MLP neurons of a small language model. Each row is named by its layer, matrix (up: input weights) and neuron, and shows model dimensions 128-255. Each number is 500 + 50 x the weight over its row's rms, rounded and kept within 0 to 999. Numbers have three digits each.
A block is one neuron, or neurons of one layer that tend to fire together. After each block is what it responds to, as a language model described it from the Wikipedia text at the highest values.

L9.up771:568539428433508435493456490486539489529494483490451508490455510438461459508463610519489528476498471493465448479575613514601505515501618559401517495473493483521543508552505525560488500481494465522460520510566507501418435479526465460432474532505491450442647532451452420479589569489522520467473445575512572527522507497472478465484525506474509491535426499419508515444624609452500513501531
Responds to: Word or phrase start after conjunctions

L2.up26:444505431549575581520441391476494534547544460482424528472552440491481533601502482536479443522495481541550511415451561457576467491628605531523463525462486542493457477444516589498505506500584561490573447470503514419509452481430557616531487583468481586514600470573527488437547474536431525631573537510534547501429453491594566477481536553404487488518504447591528478442471483495610472489535
L2.up34:492488421511490429457582437526479606491389514462506422457526463481508450551471522531462478447395500459475479486415478525533490493449567399497419456514480546533461451544480464439496490451465534505475540565476535567461502491403482482552538479465483421551465445450412435484574476477520461458466452577545447503474484415447555506446490461450528496488509554522563514439445539514482458537503
L2.up68:586498536433494520520589529469394463541490472563481463551520507531501455494469452514521468414476470429577449554509534537445428520547484569462509430470530471545509567511515425533487553416484470547612493498508468536496463466524536553447467434561451602479439536513486562562559485431418350523449486454489557433482462570423523461497411462408437537481458457560482506501507449568434501516555
L2.up360:494525534606419567473577493510552472444505471433429454475506579493486507545461495560518481444465530447460369545488534502493543439404416518500496575488456560562513552445480501561522465481473427441483420540541513501520411575441510469520622554520510476419515520506432464455475424527565480426537507567506477553394537523520440490464502468500490468580560502536496506400390503576454552532478
L2.up368:428422482463490437470480464491466465465479518496494509510501482614487485518441484522459477509485461497509373593687401466515401547460451407543478488579461495543456538477503489467526497520459541495496584544528613510516490441507489469539475565490490438477533481386481472429516525512527477405564419591521552487506495430468463598512458576470579481557445528544464526568485488542443491486492
L2.up550:481472479509532559574496537575600499490517434517493525425566527434525526562411401498489470493551444460535487583546554438440436488496493512454427417523470486459461557470425464466417467441411474437534427485514487491566579418605469476516519448535466467452507530494439539518501474545493515487468497493500468513562543448523520483486399527506540574478501530509545499537553430507597544541450
L2.up664:540450515448573492463591527450523560512468444425534504476519423540522533446487470462498513524502548505623501480533493517549492587473398520460434450516474485538471576523406486353568502479562471479538559519506534421459470494396455579502458542387505475509466530506601588522547489509462525455503481528550541436545548411583464567383477528521511487487398507443624509379556561562509519486529
L2.up1521:507490470350424542613514504493476493540529468517430464380520449413487473492417549492506478414465467582582497493449448511475464459509508577526399534510570449569601517496478485558467469399535522516404524543471520534595443534562526498476483512516464443461463474628523513485439441327389575537412543555454499439488456531437395500492519493472533534523504549402511477540528525450500476483488
Responds to: Word-start subword fragments

L2.up345:533506486479571598470576494573530549478432478454503475518524475476473545499500555352491494533573495497385477473563557421499503527558482586558497420455429480596522596552442510543552471526478529483397526619525497610482498470508602450558500487455490475478513431492459538510439506490516590472543554525580495473491466529484492546480482496531560465553493561576416475442530516530553484548461
L2.up474:547454537473532493592451495579432570517588474459428461495487431518515495429385531532586413567501562524463477611507533501496531423539488523511383510465374502455523458517638486534439522428519504453463507509509447554477589447582472507506478476540438556526518417477544524391553501532485498477514449574547488482506528489451360561451408539505554479557478516531491472579464545544511517540449
L2.up522:525421569449505505514544508505446531449507603531501507587346481548484479443611465528544455436429492544490490574487438502458495519537576517523471510529444502537539513500576490585437468513521385442433568484500555515482442516418531463523515476530465569473464406503501504566504438611492454470524452540498541489537431522523521452480417471388543364512518446457515551545541408498504528448583
L2.up791:533509484465466503510559639584498409480438535464467543494471544504472491479445506529520494537475493442324422533575448515408513512535567605542469544553465462499486474541483478472457558513421509491541557575467496500408426541452597486531591478514415465518486435476380519535524441512467447502461518539473531508457369585490414397423496504438470444491419566390409384516526487484556584456508
L2.up858:586547478545529480587540614456493538458496495501470511484563515459537535544501493534563485497459451539486512518502522584496496442442558533441516519483597573483526591525553594586433500510513509487513496463447493508464495523540510511497547551535487476552497510527457539512479526550520436551473443552414517470518489536562474504466428503451538414573559480478454440532511563588560537519578
L2.up1036:520445507387596575542534505542559526469532651553497499448572492580530502538471553457395558512486393527512449529457515462587477436581484482478476430494546549534536539438485562432450547462527484467485546556458480596412438534474500548453578550479494567465485466430380476445533478575592496496498566508496426521571410451503410499527392549488543532551488516434373508531479506536453594505500
L2.up1210:535458541444556438611532471502509641414396560529488492466521495476466406528529457491487499527532554510456501544510427511488495429571462447436368520568464490534453492467572556464457390436579530529496534459512477531454488555561397437416499453537432528529493539541498538459496519579545496523446545475512485584479529480512532487436464488526479388493496486495437406438567533550493528481402
L2.up1392:551600450488544584556527504555484516535579486511514499544553497582532522487484477488529415464467526390521454524508490512502440560494458576537536392548486537515439571425491537481581486421522525538475500483533461472507466394557641444519476493470478474500538524596570504538540549476514456496478503509483495435526462536425457570419496514488511438559550536507536390553486536517474590533433
Responds to: Name-initial letter pieces

L7.up80:485530575615497550516550583483457473461506494458576428446492553376533442511447512574542488521463459497511583521512572441494524497469563468532358486497484592402550531484393473615505499536490504556472453521509496542510484498509436482398528461449449476441574455525463583587515451480443460482601461467511517515540479486471490427575476504454435483602522469525564596423561516476528527489492
L7.up157:620556498451599502445594419513399425485464515571548493568479574571441404544531460526476546497391421567498486448482602635512470421473500445425430505489435522467493429491488497452511553523549496487538552515492486423537558393537516462450492570492419471442480490540475492531468422494542549492497490587457480487551450470528485515562530549539538573485419526525522427457626447509464510517539
L7.up272:483512590564467461453503503544546582551520552534409458562512467408578483484480396623554383536450374471519407552554500489566400515520508479410443505476569477541458579468547537550444484490496550511431556574492507455450489472460481494531488421560453499473509500418517591426441435535466515481565507518525564522486484522561524539527434473517518394501530544469482516449446483514545387517612
L7.up1065:455481582498506474510486461534488502598437462554498613449496510465513546514451451597555496610487434516462469571463475413512516482441557442487432541509475490511555444476452441567476466570576452523537521512532678528494566432528539498455447530612590399508499419616492576543523518559420507486545439484547482445419426591502546516482473504506560507496566470573527522511512460451538501580538
L7.up1136:556555515444588494458509597536499489478484471555487523475388526502442503497432453552532468422444435576515467554451546525486564516459515573570500520483501485578462487507445470557430523516540430418495441483533539578555519492574578506510480558536493540580477507489506513538507442514506494464517413585533530469479502495580412476476530522520468511523532604547584516465605536463492461484466
L7.up1216:540495482558522518515369452596501464448623421503568483486485557535493467610422445624508509477459453546466437572529493542502445514459463440553444542485463514520482593448561496517453455473478557410491433422436480455461503435526500543430460494542501527475429561592509574494479402463440534580497440503612504482495447467601506518456517478471486462504429557546596504572478533511425555492525
L7.up1240:458540444444550515593556419438477480513412590506568524496512496492434536498556502542472493494468438448522444556515527483508504490423500498545593490458480494455526456447539518604477584549451426548491493563555409407569499466580521447441439463543509544465330525411532432494567471612538477455430505489489428449480405524630487463490561503483513591478466537522566480508466455557437421449570
L7.up1338:533442523521501439551510477492427513448524499497481553487535511504497511490519520465475536509453524588459462452530528528435516480488526467525559470502510612422441430513476579527430538540476469504469549469461502592491615436477465478443552553487539529614471556582500538514463432455477495431545467509373472471495437481525593524455495543487507496484472543527530519578515378543398490563478
Responds to: Mid-word pieces after g

L9.up433:509516523479567507461501514452441510490539577436578542418612489498492497435554487525439506525536509505516559585553421459540463522521498509496472450547519609583379503574480476526491412524430484587433621528525482494535542464410526457517532477584552495551493569481457402452487471453578544539446487435555452581595503442626444499400562489476473558482486421504521528497524463477487483517506
Responds to: Possessive determiners

L2.up91:499571489493457409387516484437487461519431374518529471607554552526456479506485638476520577465579447576469411550525498496534578516513483524572452452550475482521499497446500523480547392539530569595501501528427560490564489499595442474502521612411532471526458444485539537565493538572560496549546453468524543487673589512541535467495507485491548405481517499463484536492545491535549456507507
L2.up160:501485489451477521466475539558504453521509466503500649476568525527491585523533496500404414489523458488441470570479484462468531474530404461451519472600412557560545479513465546574368454525453489475512492557506501455525481462513434480482484520506470553513507521407444541516449444490640470591409424453532481502570480508439472545469507447472629483487516492457594482492491494414511536559590
L2.up178:500513533531523550429486473543362406522596415480489493435544538425514454551468449576431542499441546514570497632543527581499434561487498476445410476453551545513444498538517526480492485501466471554455526415542559588541543476441462482514420560458488400475494478504502484444509484438439555536426434414465540553455430503506462473451394590492552472461505490604516508445504441548473487410553
L2.up280:499490549401545502551439488568466526543544449517517504452516501521452447498510452450409533426522550558548486549389514542469572544508455432503434570535463508502517539539495478457480465380462465568500469509474514525530501621495480446412546494536444507545523434474598542494467633470402448592463508432499551518497552472423452500549484453460485495480514525531441424579543525509458511447504
L2.up366:449509437526537505506405540523394483550473461433551631514542595363569519532489551524357430481535544568559479538478552530473510515449571508449469509549414538511512390516545584520441517487504498568453549524431432579478503493472508492512551447482449436499506437535518478492531476424535456546483466444623466503536444442551426438488540436488457492464567445459543539544565514435363535558491
L2.up613:508483482520502493510516452584467476525446421521487527489475446415525499584484505489495521465530476554535373500513579496571427523530472526560517547538507536480489445458486545446518410518457536501523471498507552569541531557468475533485422483435389523575535471418445505458513540514495478595467334475522446526541497429437417525571469473428465538552472450551546555487479535456538563477470
L2.up1050:518486569394567504483490483439487495473539471427519440557410565511528531437502511476469472482510587557437501544497427402472419583485508504590526520519460468447532439360505581481517511418532537560540500562450469516517449460476414501481411499480485488628454526469507507520481472475532534537486493515453542554535482492446469417563458481523527449483488533406537485437503380542491500613513
L2.up1531:377429513489496532519509583528524533544512485522486452489493507474530463439412535446544536542409523572436452444522469472514527518512435461555586492485538573463501506558485543448543547444452541528464528473524570526541546589560514456607445535512488506550535492496550530513514617505454582521537425507526589468536487478564406483524462538560468541502531528458468529428492480468509408496501
Responds to: Plural collective nouns

L7.up105:590491520531549497606480455599427528384557560501506407414530551528551484570467575506508640507559479540443523442576579551451450418560511464450486549520535521521469549483549534494523527445459478564529443366462482510551509414422509450526506491526457515573441476533604496415525514520475518506491597623440527441492467500513586498467379486574510476503546488494484504521511532519422532501451
L7.up276:532506540501494414453620490482508468522597406576561430414445516500490502567484539441380507534533478511498596590395575519479375478520515513514519499456462519439473525430500561481572464574534479536558585488502496467523460530461564438450406453553504433560484586509621485541493556504500558558530488552448462575522561549526476427486507630538470543444628509500468408528479504549589552471439
L7.up388:581466456542504535444519485597454479450438497467631572583425514647371507439417489528544504497502431548544556403511553586466417591444533406525514479468529473539455518511509429468487499478531512464549499482493473424548491433473436587578431532500519535569463507474520517546489489436555521449557532420569613439537515608586518627508586536412529463555607445440515438494464557514541498521503
L7.up417:402549587484419504512467531451480462576501396461514485547496467514447512502416515449381520485457465547521531501465456588459392487419437491431547428476527472562552542436558507516529520570460464525495610484536446517532563526575502512388419455559458550518523551443537567528510506490530556533427548510572556573492529469481478439557516428432485547442534467464535496469515536481438581514551
L7.up954:489530512556488495420381479474539522524523519599479349494508440370456503546387521489573556450469436516545607501512527517483582510388388465485480462587435580534548498475546543460526529489567515478492540491545526575426491606536539517501489440464465557507600579445475487452454513511497489505524558424426508511431480465493402525505486482569475509541521420530491471464437453496540496555474
L7.up978:621492526466521439473424494506477490452475459494583494453575422415497373566465456517498537441567417538461529533493576481517480515563543523515438386541422457587519576537509508552419407536497437455523488524480509481576434541583520477570523455484453456520540546370567488518482397566450465432559545471457475543510424532455563461442480519427564483472486475469488414416570528506499497536522
L7.up1308:466515563527428492418444506449438532453506555546497550460517557549521583513551454508483508488510553442521486456482433495497481474521515515513492537565395583473475496479515485500426551518563535529562593524613489497492493499443495519542441510518503462437567482447550445625460508500482493510505521460558494492565527550450593532475466453532410527593458458450540472486413523490502494519516
L7.up1379:499519473535501514491544523428510474466448491536502450529520476481467547564449491421445530537507489506536524555526498357527431446451500555359398416595419440484441553406461543490482385531426486537478616451560492535400514523521498488517522488441458526466459509431628397485410507554461429501528543369572416475419501483527494530533526459526467476407525524544424509550518477558490510540481
Responds to: Possessive and temporal modifiers

L9.up725:567543597465520509555519524555491522490476457602542493578525593466476502507407506482516389570464434488491507483509582548526463546409553480486558531475543385527535592544445571526533543598527405473527524524480478525540475461506552551633483570578520481492484457419488553558471451489492579463601522384481526486502394534530488529485641491548494499520454589548467549593547380514445469489449
Responds to: Mid-word vowel fragments

L9.up86:557468479452542511423462545510420516503477437457433500557552425438551433581589478531551547483473537460496510453428472511563536421526538475500499520456484422563475440446559530538470471472488449503513521535453481427488489403512474561406514420570565536500551491476534594452555454517463469512543538520518442495515541578499601584554560575435473452572556523502496416392450578438499407473489
Responds to: Word-final plural suffixes

L2.up243:530510455476563602573472513582543483507561462535582449524488404409511547498545466436529438430529474494550570546388529598441526537468508558545505470435458501547500467557456481498529526479458482629464433512483463529450492460466451476493438479522461475514544399486578404480513463599552508497449515544497504545510507543495567462450586559512518506517622513473543538395437373511488605569568
L2.up465:455575432450507531546490525548497585372585483470649549560484395624457555470476462536452470521440461462453560557542553490485524511545407488464482460453540533514482541527563461491591540405523408563491470441469465461464454552555519523489547496517543498571535525467511575441529529509419540451451554492537465498445493511490444497518586456459474524609585481483506384569456489521538526517548
L2.up597:491509543389519488508541480451470462439389560513517579496515539422535508376530541422515324471479464431545499526521546526560443480561465485547525456421502470546563510529527626440490427465497508538525537487440516578448558405437552552512498449488493451547473419478447559525453510458526426491450547563560536516478501492468466517507579565452463481591472470463498529415559534459526501576599
L2.up647:554461618482534521526477418553477546523521504489549561447511401467551573520560511413442562603412595506468537600412498532512626526493528527530441498500574480519459534455460516506513561479500446568478419502422522476541487527559529483606480512479478497554538531536507499502507436530645474562461496409558412444456588438445541564477492465453469501580581455465541464502499484414504521564529
L2.up861:460492418404470602551441526481469491541516585449493484401530552639477598508424519497451442541509474547527472468475470452601447617527443412391452528520501505548467446473571435529520474471534550503559421577493500462449501531502532480515524479399486533460499471522446496433440520460465490473461528541622517527382413480497587511519492470468552477525508480503475505433464478486391447547489
L2.up906:492476423514537449492478376408450488549456486518435513436489506601542526571442589460512476437483524474451502462547556511569485497568585580514515535480539480540548480531504522523512510542511569528405479520449460437616544448523423454537459447527548480478522518502555466507570482579478430510550479523539469439486537507508523511407464555495535441613381391422493445479561539524424510521480
L2.up1302:497554407573433528458529518478544489424473562540571529428437452437487510514482556489483449631497434578584467519596497550525560491524482505452481578568489504553466499520505590485448528453502569615466453490533523433579523518491569474461517526424432479488455504456541496553409403514526497489478542537656506404385533488540401588476463525477557457484475480519537558514460490537487506436447
L2.up1311:556406411477467400499408536472493485466531460492506502430466441595481551440555444418487455590482502482475578590409521429601559542570516461529452390452544516463521531529496372480456538570490517458516523469493520540490510506590530462486409465408588510502549516487492528459493518584463514586501549462600517429449528426481529524471634609430471470477548457491470507528483576512491523532539
Responds to: Sentence-initial "In"

L7.up178:489483448488378504519497514384478420526561516514464464518492605522436445588423528538475482535482538505423458566536492498532510609393604532484517452430490538539539441429539513538547544584423531434484525459525445430535439430469437553561411486444486479443538407429499589534473508477479608501473465486553525504555559490483506480547480459544397547481464425482499501590530463447443478553514
L7.up213:517519542489478480527475439485513437509479445460594519501475605479494526493496552449511504533558505497422478536396462450511617552554339514515387485481378441404509525498473511502556494508538566492462494489500464567502506495486503513534498515375367477514568531567427510458518568526562478567543439557537425512520585485424483448593464549503530554459562510403340564503493487446604469560579
L7.up456:572514483471520413571453513483564477555513474572526449443476459493447550534518445482484552553552459517497432521488503470444466531532460358504473518523447505506460464501536510514558417483522560546438521535528531508636539510494522501486383482458427400443559545545535491549517477519594528531547465519485489558509439506515503590571487522419473447406536512475517415450596538452443528334527
L7.up563:484623526433480531567489501461436576508552547424457470470440552461529492486585469484479525482436465477474478541505571437465528522587512532488449487454500356539567494479492449559466520509495548562514444453473502491552483473425540512557538446560462410622473408468549585491542509572507472533539535495582510513589539531545449520415544478458511514445477470381481469532452511547458508539497
L7.up907:585526440490523538485471444492498466552608443517506419517492495520438538526406527512559525461520456478467531533472492465521509462414457517478559467493504472536536465576556401416530521523468496465466479512551523497561527550548554401504600453416478479483545455498463556579474574512491464488643561519604359503536468458517475498542541511435500578507426451495480461471562561531541608480441
L7.up1229:579489552540494509608457412445464571493584490405523517412515550587493621489503603457491512514509518521487555474507520417475519507447474474535451445492507479546467542560575532536501429511480504582460515553427493449516515458511442454538408512496465550542493564532390578503570416577472556468550525576579551482523602548506477419558583505423429551436399430502496510491508550448500539452506
L7.up1363:444587463495517524539477531396478574494443466575577521569449516461477491537489490494465515375516406426451478531506584590487484533533497503496557498529542439593486510506508520492563607515465558514448509489512458523607502513466499545575385500474531440556426465522453530468479533560599554476549438549587519427509483524567457577525611585414460535609516506610424468515619562407447544516496
L7.up1413:474455510502517511515529421539616519528586443564585490458402457550560508537454516452433547521442496591486476475428488426400474554482483429500545481546420483500530496615470488448459445450479536581572428493516554516513533459528441481491488479458487392500444433437509549552469374569534530419452503455518451445462462478507484542441501637496460558427476413574433500598532540505330548484520
Responds to: Clause-opening prepositions

L7.up61:544535590448432485542400527526458547491498456459438475511526462597524452393447515532521524538409510470545472462513474453534564493500544397602514474465532507532436475558571618563539491406448476471581516594552496458480481540568562421507466460534565524553496582459500455545515464493413535513403435551459537520458535485461534479573418420453432436444485540489483410502439472447592404403503
L7.up230:523490459466547481559542522449490440506522485576550471430432610446578613551493499428510529513458554503523524563507584460517485459466490456518458548577565526536441467498537501520470478589527493552520520497537479492498522502483508529471444425512522415460568516504480536448448485375501451627464516456476529548520467503632518465562507526549515455509537544484487441536492531526442582484459
L7.up616:533473565487490502537441486511461519498440404493515514458555551476537462460489488497463497493535504522553496436447595521585544528506498371586495504502517472553537447555484551507474547513455433468486561525488528557495465546484571442547593455535550433498449516538506461500483506472498546444459421476543527571553555559507581545552541589480449510494452510487469405383436414456509534475529
L7.up713:418426437440490500511462583550486556439452556514443516493442493492596501509541515479469428495496465438375418467515594474445600439526510479512502497492539567399398447463502495442470574533471582479512472548482561566385529508556435466440513519504544505614534469513537569466441539498470499551555537466493545500520567610412515552404522509492433528597545525476560518447459434524477445577484
L7.up942:517505521622466462519501531503499536519471449539492534348472611467529529494477484534510536584484562426476455538554576485540532506568542426484485493449624495517404527531475521434579516486571353495548497441563408544549604432592510523452490433573505509531482543483529459595529528466571399624545528533531522476479540460484496537522483484439494438587517642499562546536497578589531512441439
L7.up1399:520377576493537524499514523520566511567479549445418523505413579556508547448493500522497516486513505527461476473483484487522534415480461461556493475588506494478436405552547481516457560497589530532512455406646431479590515559466488416509434464450485554540567561461525498519470499457525457544413488499509604538530599490499416514569477494439547513538484450480448442469441472549439510364485
L7.up1455:486436571468484541451537531487472508489566473404413548515474596523467511483456547519513519450517483569455417508456473497613490509619493459523499478467492550481417454601483504577536429519482440454530498388502470386548571486423588480528407506462498515486554480445480496583527560462494361554482508490517587502601529546492435535573559512364473498514532486534427552536448487598402441532488
L7.up1495:583557535572572486461462463489554552396488509471499519405547681557431492466540488377521469419509503470472517447516568477548482532511584502577512502512507438492492527462524517457562446550509520482478480593395439481493545519552559483460451535477494463439456542542449555474457521577501546579473525418550413500469480452542398548428502462653532510557510516479462504509569529571553543507497
Responds to: Plural word-ending suffixes

L7.up319:459472517437474485534482547493566587367549430511553581431432508461483444516528539453525468613338526502469458404534530400519466463481481557445496395608553478519449452446491519428438405465473438415554477558535452535408527470466488537468440461506552509408431460443488514478569532491474546418583566431517462568448438488431529476505527466546503447568594529447531422432484519480518582413586
L7.up467:613561590561459418466485563463396506511427558528393503558502547568582496520535631506420491473488550504471518418521490537443500520518491432443529562529568598515452476477464476531542576463460531500523428528540402484475427480466478458488436514389507547486431591519505481456530500521490584523536365608523507549500363492515538470469526473511406399553464529527489527513472528516487542506544
L7.up827:507488461511495544465461472487518557473526493513435495451521410444496454529392526455477485472452540449481472475518519480543491557494503416455558491553507465454586512599527527491555523455535512535534492465477476544452438422534479536444443569601433540465489519479428578440478510499460520513497508457501612542510458431544501383487496414488440390572546523577488540582518459465516517602531
L7.up877:588530505379468516440495475615461501452488406494458479527446487511567534449552482514477508440479514521468527607507452548395473480535493527488523513475503405578491532465493624398455479517480489471548424511538504567529542487552605477454490623441544454499466490542497468545453485427522467527573487500452482523463537499503517464453419477490465466532560501571494520514500607501473491549422
L7.up1073:469522528451568450539449429435472416497509534489386537547505460475482493454531528576550451561517513596470504493539470516482469531420518537428544518612586387488538509537452538464413584564508404567470503505482514549451455516426544501406520498430526576559600429488480474467465476419414569527505459493443518460450465447609497459494465492433499491458508523565512539490555523513485517507581
L7.up1414:463431525447568558598544508545539510565456509532447503446658438553469410494442459634533534659616573438537495598515459569561537507562545507429469383570451411514623523468511455488466446453578529518566539478559543550596495469508473548466512504512495494491463441484494488518482368472526493467580485429524510560487486527607495521525452481484495516501456551556485496419442471460429546440543
L7.up1433:553461557464515496570514550475531463486534387493428553438432460525441539434521515508542596501423453508500489532629491545584459511585499517552496538460512403496543518483529529487474537509548479525506479574469429521496423550570546496377557517513539551489477532532520530519504444539522474429433441456465441503543495448506509540450510505458564478453491483536449479539519447458616485536557
L7.up1522:481467460504521475443486464448492500597453531502510497464423485563574482516486466545530425555480436479523454511503536495549507530540462550500409390540468547527510465512543525484473592525405511501500420536430363483517512459607418619517436573523463516492576457562517508496456540583523497360478500502403619483403581483553458490465539436561469492555471541511535500545461502464532485557526
Responds to: Mid-word name fragments

L9.up1295:488402515487406536466496536482512551423464525589580496539499500521397523555565522470583626489535506560532443500544565461460419524560562515543534492507506464486512451505429455543457540545471529517477517444570427500483500518543524508602484441541548446508557486577584551411522435516516366561490497521467504431460458483487410533592533506440447499477548401447616489559512499486510618529564
Responds to: Section heading and column words